config.yaml
n_head: 4
vocab_size: 2048
activation: "tanh_gelu"
norm_place: "pre"
positions: "learned"
qk_norm: true
bias: "all"
init: "normal"
init_std_o: 0.00419
init_std_up: 0.0222
init_std_down: 0.00171
grad_clip: 0.5
warmup_steps: 472
batch_tokens: 65536
MLP neurons of a small language model. Each row is named by its layer, matrix (up: input weights) and neuron, and shows model dimensions 192-255. Each number is 200 + 30 x the weight over its row's rms, rounded and kept within 0 to 999.
A block is one neuron, or neurons of one layer that tend to fire together. After each block is what it responds to, as a language model described it from the Wikipedia text at the highest values.

L11.up125,154,226,189,178,227,192,236,181,212,220,214,208,174,216,202,170,223,188,224,191,179,158,205,249,202,193,184,228,200,194,193,154,237,177,215,180,175,171,179,164,202,244,255,196,225,221,183,184,187,210,179,159,226,208,205,175,138,179,224,224,192,206,159,166
L11.up219,209,152,213,181,233,199,187,152,156,195,203,200,171,253,214,274,218,192,164,199,233,208,227,177,189,214,195,210,174,193,246,211,233,178,188,191,227,204,167,197,191,209,225,187,184,149,214,239,237,175,237,224,186,214,215,184,247,220,197,202,209,145,165,181
L11.up272,210,193,189,190,162,170,175,189,217,225,197,215,215,222,205,215,227,186,237,156,188,182,227,238,235,215,212,227,184,215,220,191,200,200,226,246,202,161,191,172,197,213,258,218,198,184,204,201,184,232,170,173,212,156,225,126,187,226,186,214,188,177,155,160
L11.up283,186,182,186,215,222,185,210,207,165,234,235,263,218,227,190,235,236,194,229,204,196,212,244,216,115,229,217,186,168,176,230,167,229,206,168,242,212,169,201,182,214,216,210,155,209,163,193,226,203,156,119,183,229,188,223,166,249,176,207,193,179,215,174,207
L11.up857,172,225,217,188,219,191,210,152,159,257,231,234,161,189,195,230,194,220,164,174,167,186,194,219,194,215,201,162,179,184,267,227,204,213,194,251,177,222,235,206,191,246,170,199,192,203,190,197,268,212,199,184,213,180,224,193,218,163,204,164,233,203,205,174
L11.up983,238,221,187,249,163,165,176,147,159,254,165,163,236,223,188,216,230,131,210,186,218,176,191,256,182,170,177,236,219,186,225,173,155,183,189,272,229,181,173,188,173,219,235,160,163,192,206,190,165,239,255,177,231,148,210,266,200,224,191,237,195,193,184,186
L11.up1015,197,195,157,219,181,222,228,201,160,261,169,202,190,210,164,139,204,229,162,195,233,221,219,210,197,190,211,211,165,181,189,155,193,209,160,257,246,193,184,170,145,186,209,225,194,189,203,160,177,209,216,117,225,149,223,137,170,264,167,202,230,191,183,195
L11.up1526,190,237,259,217,174,217,198,189,189,197,200,197,179,205,216,198,168,198,188,202,209,141,226,234,203,174,202,216,174,240,243,166,190,185,228,212,207,156,213,180,134,159,151,224,221,213,215,251,201,172,202,189,248,231,177,185,243,205,181,213,155,217,171,185
Responds to: Second piece of a word split after a short opening piece, mainly c after a (a-cquired, a-ccompanied, a-ccounting), also dis-, en-, b- openings.

L2.up173,160,200,195,156,215,215,181,173,241,192,157,258,177,252,163,226,175,233,254,171,206,161,206,245,168,188,214,215,218,146,178,183,121,215,215,177,213,187,164,195,214,243,161,211,212,182,207,240,232,237,227,165,224,204,205,179,205,186,231,218,200,157,198,241
L2.up286,174,171,201,205,196,224,235,208,186,226,221,198,204,217,183,186,111,222,183,189,220,188,184,228,234,212,215,258,231,199,229,198,217,147,188,141,209,142,138,193,150,262,231,200,237,181,244,222,215,238,218,183,222,215,258,232,151,213,211,198,172,139,189,257
L2.up518,167,161,195,140,169,207,166,168,212,177,147,264,163,215,164,196,175,265,228,185,167,150,218,230,179,186,198,200,209,176,180,204,152,199,215,167,215,208,148,203,230,205,160,217,201,195,217,224,218,174,207,181,228,202,211,198,195,205,247,211,216,143,213,254
L2.up1215,207,176,220,130,149,218,227,196,183,219,210,238,203,206,132,200,190,201,184,148,189,148,236,199,237,202,219,204,240,223,177,215,183,190,177,124,233,182,170,187,197,189,194,210,182,175,255,203,218,215,219,212,220,195,239,187,183,231,210,213,203,122,204,206
Responds to: Middle pieces inside a multi-token name or word that already appeared earlier in the passage, e.g. Ro-ch-dale, Ken-s-ington, Ha-s-kell, V-il-nius.

L2.up22,228,228,194,221,240,240,206,200,159,169,172,196,232,287,161,193,240,188,224,150,209,208,204,228,113,221,220,159,227,214,223,197,219,228,221,203,166,243,194,188,181,166,210,225,279,200,234,238,174,216,192,178,203,202,190,217,184,184,154,221,209,221,205,219
L2.up283,192,203,177,210,151,189,193,171,146,207,206,203,196,239,208,181,216,218,262,227,92,216,208,194,150,216,241,205,226,160,201,231,192,167,217,182,198,209,212,220,220,199,198,215,151,223,255,198,200,242,174,234,247,241,156,183,187,181,212,238,175,183,200,203
L2.up436,146,187,209,187,136,146,148,224,212,230,250,191,224,209,214,190,182,168,181,207,145,214,188,160,170,214,254,228,232,179,207,202,203,161,249,249,193,236,239,198,206,223,254,205,183,191,202,176,157,190,167,211,174,136,244,232,136,136,173,231,240,130,202,215
L2.up1040,197,213,189,224,181,194,204,208,134,181,214,236,190,248,217,161,218,137,238,196,169,201,195,216,154,172,216,213,205,196,213,180,223,171,263,206,188,212,260,230,199,206,239,224,185,183,219,173,143,209,212,107,230,237,207,175,189,151,180,235,250,221,217,215
Responds to: Inner word-piece tokens of longer words split into several pieces, often before suffixes, e.g. app-lic-ations, statist-ic-s, outst-and-ing, Fam-il-y.

L9.up807,207,268,214,270,220,179,229,198,177,225,239,210,195,226,170,184,141,202,171,213,203,209,190,212,164,193,179,229,239,184,227,159,98,189,171,137,256,247,195,220,172,212,154,239,223,214,233,206,222,207,152,210,213,191,207,225,183,238,231,196,138,190,207,202
L9.up1051,222,185,251,178,248,188,148,182,248,180,248,198,174,198,164,196,170,239,185,197,142,219,170,178,139,163,188,236,179,139,203,206,179,160,170,141,215,253,195,219,171,211,181,206,186,164,264,233,241,211,197,216,191,174,170,231,216,261,224,171,190,163,154,210
Responds to: Mostly hyphens inside compound names and words, such as Nawa-i-Waqt, Jeon Jae-ho, NA-236 and Franco-Dutch, plus opening quote marks before titles or quoted phrases.

L2.up331,159,218,167,193,201,200,174,210,179,224,203,230,169,227,194,186,205,240,203,228,171,188,173,190,191,129,197,180,212,164,170,195,206,207,161,222,240,220,213,218,188,219,216,257,155,201,231,199,158,206,170,218,224,177,153,222,222,158,204,246,185,197,230,166
L2.up484,185,248,256,218,209,146,188,207,205,228,157,252,234,191,241,179,189,243,190,194,214,169,162,136,201,177,207,223,202,206,237,206,225,204,170,163,266,263,196,199,220,249,211,220,230,208,184,272,204,217,181,164,202,217,203,221,272,211,179,240,224,207,222,204
L2.up762,233,251,190,229,203,230,205,162,157,217,189,232,217,198,206,153,138,189,196,256,230,229,207,160,182,151,230,218,173,162,196,212,217,249,187,164,239,223,215,158,170,245,250,170,191,166,192,218,220,232,216,186,188,246,205,211,198,214,201,279,224,252,219,223
L2.up1425,224,194,219,180,168,205,180,232,187,263,174,200,207,231,204,161,174,192,193,236,226,228,147,127,151,108,252,160,164,202,208,219,173,183,213,183,204,207,214,211,226,221,217,202,185,199,179,235,237,170,214,133,252,194,196,147,160,168,245,221,188,166,212,188
Responds to: Fires on ordinals, mostly "first" and "second" after the/his/their, and on ordinal suffixes like 47th, 3rd; weaker on mid-word fragments (cc, ist).

L9.up975,233,163,179,198,226,156,159,144,202,284,167,261,185,255,167,245,189,209,193,195,206,192,222,210,231,206,220,209,254,171,164,182,175,245,201,208,229,204,184,259,212,210,190,154,225,184,182,195,225,246,137,140,207,178,237,232,176,235,213,243,172,235,150,171
L9.up1318,205,215,199,215,177,154,160,188,250,169,187,291,205,253,201,278,199,244,202,248,224,185,204,177,189,215,234,194,167,185,207,270,231,200,218,180,195,173,197,157,171,244,172,177,201,201,184,175,197,192,160,176,174,206,205,176,261,224,212,226,182,180,110,183
Responds to: Last word piece of a label in Wikipedia infoboxes, table headers or section titles, just before a colon or pipe: Summer, Playing, Status, Height.

L2.up76,169,216,181,220,178,202,193,150,154,197,219,202,215,205,152,218,234,192,208,188,165,238,200,245,109,209,197,175,183,198,229,219,173,171,216,171,203,162,211,247,238,235,254,248,227,201,212,231,225,194,254,211,195,156,229,267,197,152,200,188,238,137,211,221
L2.up144,219,213,272,170,178,212,213,204,170,239,200,224,217,213,216,228,212,182,217,157,249,191,206,222,202,229,208,234,214,219,237,207,235,219,201,170,256,221,180,185,202,198,177,224,214,229,238,175,182,235,180,206,199,233,158,197,234,218,212,248,193,211,175,194
L2.up623,243,201,266,216,139,137,179,148,174,212,227,179,204,212,192,199,227,187,202,135,234,211,203,176,198,189,228,232,260,260,202,192,237,181,170,213,228,257,205,206,172,211,190,229,200,217,234,201,200,200,187,231,212,276,210,201,165,223,190,191,163,240,194,218
L2.up1303,232,245,248,216,174,176,216,180,156,192,251,202,197,219,182,216,147,210,219,168,253,190,232,157,195,192,214,176,193,230,182,228,207,111,209,226,234,196,167,220,229,206,250,224,191,196,241,243,244,209,255,192,208,165,189,238,209,186,202,172,153,239,206,207
Responds to: Short word-internal fragments, usually the second piece of a word split after a capital or prefix, as in A-c-ademy, Se-c-retary, comp-ri-ses.

L11.up250,248,226,205,182,162,210,184,178,191,135,214,268,218,233,200,212,203,281,214,227,177,153,166,161,212,191,160,192,213,192,185,215,167,192,193,199,275,193,182,140,190,223,150,196,210,215,218,228,235,255,226,171,168,208,193,193,155,181,192,182,193,222,201,271
L11.up418,189,246,199,195,249,163,212,184,183,191,214,255,211,188,222,197,174,186,207,149,191,192,182,232,206,168,184,185,225,177,205,207,185,217,155,142,220,248,172,219,219,226,160,230,241,231,199,217,215,191,151,215,221,196,190,195,175,166,200,178,201,205,237,259
L11.up665,192,188,192,187,173,209,166,136,215,178,226,213,239,187,156,162,163,242,157,195,210,217,206,218,181,215,183,260,194,185,247,214,164,218,193,165,253,228,190,221,176,205,163,193,215,165,203,250,227,256,240,244,255,166,223,178,220,218,188,225,189,230,140,260
L11.up766,206,179,221,155,185,191,208,171,205,215,187,223,177,176,194,189,150,254,227,160,227,218,181,242,209,185,156,224,217,174,185,201,184,230,153,141,246,212,146,103,190,274,196,203,205,163,223,225,215,175,219,168,281,250,179,186,176,167,203,185,212,189,222,219
L11.up870,181,214,194,170,203,146,155,205,179,197,157,247,191,179,197,183,228,218,185,180,233,228,208,224,183,164,195,160,210,228,215,213,240,248,188,208,232,210,161,215,151,227,201,172,203,172,220,243,262,259,212,194,180,214,165,241,217,165,193,201,240,189,196,164
L11.up1204,181,246,193,114,196,210,193,152,207,237,212,210,212,211,212,141,234,205,206,196,220,192,217,193,229,257,188,192,160,215,180,204,237,211,202,186,211,253,177,176,212,268,142,194,192,117,220,271,187,262,216,229,192,220,183,201,226,210,178,234,162,216,207,259
L11.up1214,175,217,249,163,191,217,196,191,205,182,161,245,171,195,190,186,198,208,189,194,223,141,142,208,227,172,221,201,216,186,190,214,147,202,216,153,219,212,193,211,175,242,167,199,200,126,230,241,206,160,195,184,174,234,190,216,220,178,184,197,187,164,200,267
L11.up1399,188,202,159,225,197,190,190,160,230,165,142,194,197,222,163,197,201,223,161,232,246,173,206,250,192,203,234,184,230,234,289,193,203,159,222,217,246,254,182,200,232,180,222,138,151,197,212,223,252,223,212,179,172,254,233,180,185,153,204,208,244,212,227,220
Responds to: Early or middle word pieces of proper names (people, places, species, firms) that appeared earlier, like Ru(land), Af(ri)cell, Bo(land), also year-starting 19 and invisible coordinate characters.

L11.up389,158,172,218,165,191,205,222,177,178,216,183,211,201,242,195,214,227,220,184,256,202,162,209,239,135,158,255,221,217,182,172,231,224,226,201,258,191,184,223,218,193,189,209,154,205,217,237,225,229,211,190,199,192,199,150,188,198,181,142,284,253,181,215,166
L11.up545,236,133,238,236,192,236,122,189,197,204,197,274,196,220,178,249,202,239,203,202,172,217,158,225,188,211,212,224,177,190,258,196,180,243,242,197,172,230,200,166,120,186,206,211,155,187,208,232,169,187,188,195,167,166,189,218,153,195,188,186,249,216,196,224
L11.up600,211,226,186,216,166,169,143,179,215,178,142,215,182,291,164,236,225,228,186,205,178,236,187,214,190,189,192,247,182,149,239,198,207,250,199,219,207,156,168,207,147,231,173,184,197,193,196,229,219,236,227,180,221,169,238,221,162,168,204,282,236,212,194,186
L11.up723,224,175,196,197,203,222,180,183,217,187,220,243,243,164,184,207,196,234,197,213,178,239,206,260,211,118,212,199,216,172,242,209,189,226,228,199,180,208,175,177,166,212,200,182,198,174,195,218,190,172,155,182,184,219,213,125,186,233,215,222,187,235,154,238
L11.up796,233,207,178,148,171,130,183,185,188,254,177,220,231,200,149,163,190,209,218,259,152,187,214,153,175,209,246,175,223,123,238,183,221,182,213,213,199,198,181,197,151,181,212,251,174,170,230,215,211,249,172,205,200,198,213,219,156,171,193,211,200,163,176,192
L11.up818,199,221,249,224,232,220,216,167,229,228,182,236,193,235,167,195,214,187,222,214,223,244,170,253,141,284,221,141,178,246,249,211,206,177,204,197,207,248,222,187,163,226,210,215,229,188,231,268,175,270,158,189,211,204,191,182,170,150,181,186,184,229,166,152
L11.up1385,245,237,197,190,173,180,162,223,188,196,161,254,211,224,136,183,211,216,223,235,205,176,192,246,215,236,205,192,273,213,240,206,199,229,211,157,176,180,205,156,157,184,241,214,164,86,235,211,173,192,180,195,223,197,190,201,207,167,193,266,210,158,203,177
L11.up1516,196,209,180,181,178,189,187,168,249,201,185,234,240,167,230,167,241,239,205,226,222,144,181,194,178,155,165,196,199,193,262,164,190,195,238,231,186,260,167,206,154,240,218,172,221,187,205,259,204,225,243,224,176,166,155,202,156,200,193,234,229,161,219,174
Responds to: Word-piece tokens inside predictable stock words of templated Wikipedia sections, headings and tables, such as Demograph-ic-s, T-ur-nout, lo-an, lo-st, Play-ing career.

L9.up537,207,202,223,162,168,230,252,198,192,240,143,241,212,242,189,191,178,242,187,177,227,230,222,200,201,161,222,152,216,193,148,187,228,201,171,184,184,202,211,197,198,245,191,177,188,224,243,268,234,186,194,181,273,226,220,223,258,203,214,264,226,143,216,169
L9.up665,200,199,158,120,163,210,228,221,154,191,225,238,174,233,145,213,140,240,168,201,203,184,184,191,224,164,237,199,255,247,200,193,154,203,220,174,196,202,216,168,227,238,159,165,210,220,202,212,171,215,186,178,194,206,220,241,249,223,246,217,175,182,153,239
Responds to: Word pieces inside or just after the start of a word or name already seen earlier, in lists and tables, e.g. Grandi-son-ia, Fig-ul-us, Gourdo-u.

L9.up154,144,196,202,167,234,198,191,198,179,147,164,204,195,202,219,190,197,182,176,182,204,140,230,168,181,189,220,186,188,166,183,229,176,245,167,188,175,154,179,196,168,222,203,133,185,166,212,166,170,193,147,186,158,184,235,182,189,193,178,177,144,186,197,208
L9.up886,202,190,237,236,222,248,232,212,184,205,194,188,210,172,185,230,204,230,161,250,243,177,224,219,204,217,224,236,223,197,224,260,213,252,188,281,166,205,206,205,182,254,185,191,234,202,218,184,192,216,207,196,193,231,244,179,269,195,176,188,200,207,187,204
Responds to: Word-internal pieces continuing a word already begun, strongest for emb in Members/Membership, also op in Christopher, c in acquired, dis in distributed.

L2.up87,216,198,223,190,210,212,174,165,233,210,213,160,243,196,177,178,192,191,206,255,151,157,191,208,236,195,229,268,248,180,232,240,212,136,120,164,194,196,177,186,229,151,194,202,206,159,213,185,234,216,218,208,232,224,205,225,219,249,216,169,194,174,214,197
L2.up311,180,222,224,206,233,202,120,177,185,178,174,173,214,182,170,182,184,236,222,219,205,180,215,273,209,238,218,242,316,224,211,229,215,198,136,247,196,170,158,167,162,205,226,217,196,218,215,201,204,220,220,222,269,183,192,232,157,236,207,188,201,179,199,216
L2.up1145,208,231,211,206,167,211,168,230,217,156,174,202,268,202,172,193,227,204,209,243,183,173,163,237,267,211,205,233,247,233,208,204,235,152,213,220,197,166,155,205,246,206,208,228,213,211,228,261,260,193,189,229,225,223,234,216,255,199,210,170,240,146,217,196
L2.up1204,238,233,239,209,201,173,189,166,239,191,224,201,197,152,155,224,223,221,204,202,163,177,198,225,219,247,197,235,237,179,233,217,192,154,214,204,251,252,194,181,224,183,207,204,215,208,213,218,237,214,202,223,220,173,218,256,232,209,231,140,198,159,170,205
Responds to: Tokens that finish or form a person's first name before a surname, like Paul, the ric of Éric, the an of Alan, in lists, credits, sports results.

L11.up6,192,179,232,207,203,210,181,242,175,180,245,190,183,196,245,229,132,168,161,166,197,177,186,184,149,203,182,247,209,167,242,233,163,188,214,216,176,222,213,219,227,234,157,205,183,149,206,190,217,240,155,208,322,221,200,189,243,185,190,226,209,260,209,176
L11.up79,126,263,247,222,121,238,217,260,117,223,228,210,189,281,216,222,214,185,169,221,164,255,216,214,187,195,235,206,226,230,161,175,226,152,238,146,233,197,171,233,227,244,231,178,187,168,182,228,207,182,213,178,208,219,215,234,206,219,201,211,152,241,224,157
L11.up323,171,190,256,184,236,222,180,223,198,158,193,239,192,158,199,210,179,216,211,196,220,271,214,215,208,190,189,220,161,202,189,217,161,198,174,206,225,200,183,223,209,236,219,191,194,159,194,189,174,179,158,242,254,220,235,226,149,230,218,221,189,190,228,164
L11.up563,134,249,176,178,182,168,187,186,209,250,191,233,206,237,147,182,193,248,171,185,229,227,151,220,184,227,191,246,210,146,277,233,235,154,187,236,248,257,173,220,170,169,191,259,172,185,178,184,171,244,215,242,225,179,180,218,224,231,213,221,219,152,215,241
L11.up575,227,209,256,176,204,174,284,180,200,213,247,241,183,215,170,219,185,219,229,247,209,272,204,213,199,144,228,194,213,185,219,199,210,210,211,163,179,192,188,165,214,192,233,192,156,218,161,177,213,217,212,165,211,257,186,131,178,233,168,232,232,183,221,210
L11.up975,257,193,241,176,178,179,225,187,196,184,189,180,207,249,186,216,142,226,177,225,258,232,191,191,225,190,230,168,169,164,215,134,165,184,150,184,193,206,221,216,133,189,206,186,172,188,199,203,173,200,250,220,202,209,171,187,172,216,211,170,189,180,175,192
L11.up996,201,197,188,224,223,203,172,237,189,146,171,232,192,202,175,190,168,174,215,159,171,132,165,229,224,201,208,188,219,215,174,162,249,169,190,179,239,168,205,172,245,167,253,172,206,227,202,250,189,200,223,197,208,202,184,243,216,186,198,207,211,233,233,217
L11.up1111,132,185,183,160,177,154,151,209,240,172,175,185,179,228,162,262,230,175,190,156,201,226,171,248,227,146,233,212,219,170,290,186,250,180,213,231,209,239,231,190,215,206,221,200,208,182,207,194,203,205,175,193,235,203,183,179,261,281,156,217,194,207,185,180
Responds to: Fires on the word right before the main verb after a subject, such as adverbs (also, previously, finally, first), relative who, plural -s.

L9.up645,206,184,281,177,165,203,163,180,165,161,173,213,253,218,174,154,221,189,227,184,196,221,216,234,240,182,217,208,215,159,211,250,174,237,270,162,208,217,171,132,193,171,185,251,211,147,217,213,193,189,246,227,241,211,221,234,198,220,197,289,191,187,215,180
L9.up723,215,256,251,170,161,179,218,170,191,209,185,202,211,213,164,163,136,168,255,171,238,178,228,211,254,224,224,247,190,192,211,231,196,222,233,183,225,219,198,162,209,207,168,176,256,163,195,251,182,201,202,209,175,235,168,261,239,185,222,205,171,198,234,191
Responds to: First word-piece of a person's given name, split mid-word, often in table cells or lists after a pipe or colon, such as Ch(ris), Lu(ciano), Ma(rk).

L9.up343,187,219,153,216,212,192,201,221,195,233,199,223,209,260,193,227,198,217,190,204,190,195,203,200,167,176,269,188,212,191,222,171,182,197,201,149,174,197,232,178,167,216,184,202,201,194,211,225,201,219,213,201,247,197,213,209,185,254,173,275,211,232,215,221
L9.up1309,191,213,164,228,212,180,211,156,186,215,214,230,210,217,199,208,242,199,138,222,196,138,165,239,139,183,203,192,221,169,214,184,155,251,174,253,204,190,198,208,171,204,173,247,250,161,214,190,207,195,220,185,212,156,220,149,211,170,207,204,184,202,185,238
Responds to: Mostly the article "an" before a vowel-initial noun (an interception, an alliance), plus word-initial pieces like an(nual), en(vironment), N(ation).

L2.up114,222,212,219,161,178,165,170,236,248,157,279,166,179,181,140,182,225,234,243,176,205,194,188,245,238,200,232,244,228,193,244,163,185,208,224,189,153,184,185,192,206,221,195,214,186,203,209,227,279,203,221,192,181,202,158,212,235,241,234,198,167,157,188,276
L2.up499,187,225,165,153,238,200,108,204,229,171,244,214,251,193,177,234,192,257,180,174,174,200,232,126,220,200,230,199,237,246,197,197,173,223,188,176,166,217,223,184,209,197,249,148,216,189,230,222,175,204,149,166,180,199,144,234,208,153,158,165,219,218,205,196
L2.up607,159,215,235,224,210,182,224,215,226,219,216,181,231,193,139,168,204,207,228,196,176,233,239,209,209,136,221,180,229,216,191,203,185,215,169,262,194,219,136,217,169,196,193,218,186,224,200,195,224,211,233,174,202,206,207,245,216,203,226,204,212,228,192,216
L2.up644,245,197,174,192,232,171,238,188,210,228,220,175,213,192,160,204,212,194,215,214,204,186,217,170,203,206,273,206,183,176,228,222,187,190,203,224,158,153,179,221,222,227,149,211,213,221,219,267,233,240,149,166,220,189,187,250,247,258,155,175,169,201,197,239
Responds to: Opening quotation marks and apostrophes just before a title or name starts, especially episode titles in table cells ("Sword of…).

L9.up1033,197,164,221,193,174,184,193,203,214,213,132,219,197,223,205,268,216,233,186,206,254,212,191,197,201,191,236,225,194,176,188,216,157,209,178,159,181,202,142,267,220,237,221,197,212,175,179,160,185,202,232,205,201,225,206,198,192,247,187,244,226,150,228,179
L9.up1129,135,226,249,156,237,192,129,186,183,186,254,218,218,220,269,189,187,220,179,246,210,212,162,144,198,173,179,247,245,201,212,194,220,188,167,237,184,152,184,184,190,172,232,202,205,203,189,188,221,222,234,189,250,215,219,235,221,197,153,227,211,181,222,214
Responds to: Kinship nouns right after his/her/elder in biographies, such as father, son, brother, usually followed by a name or "was"; more weakly, tokens ending a subject noun or the pronouns he/she just before their verb.

L11.up311,155,229,254,178,227,188,201,210,221,211,212,199,245,187,204,155,210,223,224,241,167,217,231,198,214,259,221,200,176,198,230,197,155,204,264,254,234,223,179,216,246,207,217,171,182,165,199,182,191,169,183,185,184,183,231,229,229,224,282,180,232,198,160,221
L11.up314,185,205,268,151,185,190,180,190,186,195,184,167,166,239,179,245,166,198,253,187,230,178,191,193,262,185,283,224,238,203,171,224,175,171,167,160,146,194,161,159,217,246,279,202,179,212,210,178,218,182,221,203,107,154,221,203,238,233,187,159,211,200,188,186
L11.up449,186,180,266,188,238,183,159,195,181,148,197,215,218,257,172,175,216,257,182,196,218,239,244,172,208,255,178,181,162,221,171,190,197,208,182,210,197,221,173,214,190,178,204,186,235,168,267,236,204,199,194,131,159,191,216,215,235,261,195,191,146,187,227,172
L11.up534,224,236,246,147,199,182,175,186,211,243,196,267,224,230,140,199,188,178,213,174,201,205,201,170,253,212,219,274,183,182,239,179,197,182,150,171,219,164,157,132,197,202,224,166,222,194,181,231,145,182,173,233,203,199,210,197,181,262,215,234,258,180,208,197
L11.up592,219,195,210,180,256,172,134,171,168,183,181,202,191,219,239,180,85,182,186,241,214,186,198,169,232,194,181,240,195,203,196,241,208,173,226,162,186,183,131,224,216,168,227,173,210,187,178,241,194,197,213,173,163,193,194,242,222,155,223,239,171,198,226,206
L11.up648,245,215,247,176,198,196,126,166,195,208,161,206,243,214,216,206,180,211,206,181,186,211,234,196,195,183,186,202,256,193,235,205,182,195,163,202,228,216,110,229,194,208,209,208,214,199,190,190,200,206,196,208,245,182,217,186,196,297,228,181,175,206,206,211
L11.up828,195,177,290,223,203,218,191,210,168,192,190,185,178,176,218,140,153,239,204,210,198,200,274,184,144,227,252,258,248,173,172,197,150,242,202,172,200,215,120,187,241,171,255,199,248,182,189,236,234,162,217,243,271,196,235,229,198,216,266,190,159,164,193,226
L11.up1411,180,195,200,168,220,215,181,242,226,170,168,191,303,195,190,205,205,205,254,213,145,164,249,216,193,204,219,220,204,188,216,222,165,160,221,186,224,232,183,166,202,162,240,229,245,214,213,213,206,176,185,188,207,197,212,173,203,163,224,194,210,199,220,171
Responds to: Word pieces inside or starting personal first names, often in sports tables or cast lists, such as Jan, Louis, Christ-ian, Eleanor; also French articles like le.

L11.up42,220,176,184,224,133,156,184,172,161,234,180,214,222,230,196,245,201,249,148,164,186,227,164,226,155,162,279,170,207,222,234,203,152,221,260,183,196,172,165,177,179,215,196,201,223,215,181,193,196,168,219,252,179,270,207,197,191,129,208,217,214,180,238,234
L11.up472,157,231,204,231,247,189,141,212,126,202,207,211,136,184,204,230,197,191,179,238,187,157,173,201,189,228,194,209,181,166,207,222,191,200,230,242,254,226,142,180,187,195,182,139,143,227,205,153,206,166,208,218,194,185,228,179,221,162,200,208,236,172,230,206
L11.up701,195,191,194,211,203,202,157,177,212,270,252,217,210,208,205,220,161,204,126,180,220,198,158,220,232,194,182,209,192,190,250,232,219,182,172,231,237,193,185,194,167,213,247,172,135,205,225,185,215,236,225,197,153,193,194,190,160,133,198,192,191,210,154,184
L11.up735,188,218,200,189,236,203,171,169,183,192,218,245,222,230,197,152,211,207,151,191,178,229,176,151,171,222,179,217,175,193,260,232,157,225,202,185,191,178,160,145,168,180,218,244,274,199,213,195,177,208,190,189,185,182,238,260,278,178,216,224,191,205,173,213
L11.up768,212,208,187,262,191,192,218,166,198,193,177,195,220,217,159,221,170,232,194,195,180,185,154,221,133,229,207,205,220,215,211,125,178,192,178,212,169,194,189,162,224,288,193,198,221,215,254,205,231,191,193,178,241,200,229,250,215,241,204,191,179,166,148,209
L11.up920,208,182,194,175,182,179,171,216,200,183,164,223,193,190,186,184,214,207,233,152,185,210,158,194,176,224,243,242,165,166,227,200,249,188,230,198,188,192,76,231,220,205,186,201,255,213,245,203,226,178,245,231,177,214,196,179,238,247,250,181,177,157,150,241
L11.up1094,131,254,208,167,216,172,195,201,150,236,228,234,214,209,240,238,206,151,151,210,207,204,181,244,176,228,228,230,233,172,235,194,193,186,200,184,195,186,218,195,197,203,171,148,227,164,194,222,219,159,260,243,208,204,195,176,232,201,240,222,174,169,141,217
L11.up1444,214,212,188,175,233,181,139,175,204,215,188,191,114,231,189,251,230,239,200,164,163,186,203,174,164,215,251,181,186,165,243,201,206,234,250,219,195,167,224,202,194,232,222,167,197,171,216,239,256,235,201,177,208,198,129,172,189,261,214,192,252,224,167,225
Responds to: Ordinal words, suffixes and numbers in sports career and results text, such as his first goal, 13th place, 2nd leg, plus stray date and score numbers.

L11.up149,195,205,200,206,182,205,154,142,220,173,227,207,203,214,213,190,185,270,173,180,208,214,145,224,158,175,236,208,182,178,208,179,238,210,168,235,237,181,170,218,133,215,243,192,227,176,233,212,214,211,215,138,175,215,159,216,207,229,203,189,169,217,214,193
L11.up155,148,277,195,197,220,191,166,168,215,178,172,213,178,212,214,197,208,271,193,230,214,207,153,247,203,189,210,229,215,181,206,187,197,188,169,203,220,196,208,184,199,177,180,148,239,205,257,216,176,211,229,134,202,188,201,138,186,227,222,214,154,197,207,215
L11.up208,211,206,183,218,229,223,183,158,217,199,184,194,185,161,189,156,208,245,216,198,194,195,241,211,191,218,212,163,251,207,203,180,227,210,162,196,192,197,162,131,151,231,211,224,232,161,208,221,210,174,176,195,180,200,190,232,227,189,222,167,230,209,194,199
L11.up391,222,268,217,150,253,107,219,224,168,208,264,198,134,210,127,212,226,172,224,199,211,233,161,218,197,159,195,282,202,176,190,136,188,161,130,179,234,202,162,204,189,210,251,170,181,174,198,222,253,210,198,142,166,188,177,158,167,214,189,218,163,218,187,269
L11.up448,233,279,243,201,182,173,189,171,253,196,219,214,198,191,167,145,206,198,248,186,190,159,202,228,194,223,196,202,192,207,195,195,184,199,195,183,220,205,200,208,210,258,253,222,191,237,224,267,155,225,220,148,162,260,201,242,218,239,206,183,138,215,182,167
L11.up500,254,223,280,138,209,187,223,167,213,174,240,185,228,174,207,180,134,257,197,198,198,231,197,206,201,213,203,247,185,161,218,263,218,188,162,191,178,218,179,171,171,203,221,222,249,252,229,222,203,212,231,175,199,203,164,190,251,230,201,194,246,166,207,226
L11.up865,214,241,209,212,205,260,212,182,172,205,187,170,199,156,192,204,186,214,219,215,165,201,195,187,166,213,202,217,207,212,187,168,182,182,213,212,231,211,158,183,115,174,206,193,170,163,284,222,200,176,175,156,217,227,157,133,199,232,287,201,212,216,209,212
L11.up1184,222,236,243,170,229,145,177,199,232,176,173,181,140,175,195,200,224,175,219,146,180,205,207,214,213,227,210,179,199,242,216,174,147,232,175,146,253,266,110,184,152,216,224,183,214,205,202,208,195,228,222,203,182,194,202,208,240,266,211,179,210,189,153,223
Responds to: Opening quote marks, mostly a straight double quote after verbs like wrote or said, that begin quoted speech or titles; sometimes other opening punctuation, such as a parenthesis, slash, dollar sign or backslash.

L2.up1229,213,206,201,225,181,172,206,178,174,170,210,214,226,235,171,208,196,231,247,184,198,177,197,183,184,216,220,239,224,183,217,174,195,196,244,222,266,132,218,206,205,179,228,202,187,191,205,184,196,206,194,184,206,193,152,184,282,298,163,231,164,213,228,173
L2.up1233,240,215,212,221,159,122,167,177,208,170,170,224,233,219,189,190,184,220,183,158,183,226,237,197,143,195,274,231,191,176,216,217,214,210,161,195,167,241,212,211,244,214,192,211,150,190,184,225,210,192,197,209,197,241,196,171,232,238,242,212,234,234,247,226
L2.up1263,198,209,228,158,214,182,172,172,111,209,181,205,224,240,167,255,244,216,175,206,254,196,209,130,204,203,200,214,260,182,232,182,194,155,223,168,233,170,179,197,213,192,260,192,196,186,224,186,241,178,161,207,179,200,157,240,206,202,190,259,207,230,201,213
L2.up1364,175,228,220,197,210,178,201,168,180,156,175,229,210,228,151,202,201,240,212,196,245,183,218,162,186,240,203,275,235,204,199,241,169,172,227,138,182,147,174,206,215,240,216,175,177,188,193,163,166,222,190,194,192,237,210,194,152,169,193,235,238,228,184,210
Responds to: Final word pieces that complete adverbs, chiefly -ly, as in common'ly', wide'ly', main'ly', plus the -s of sometimes and similar adverb endings.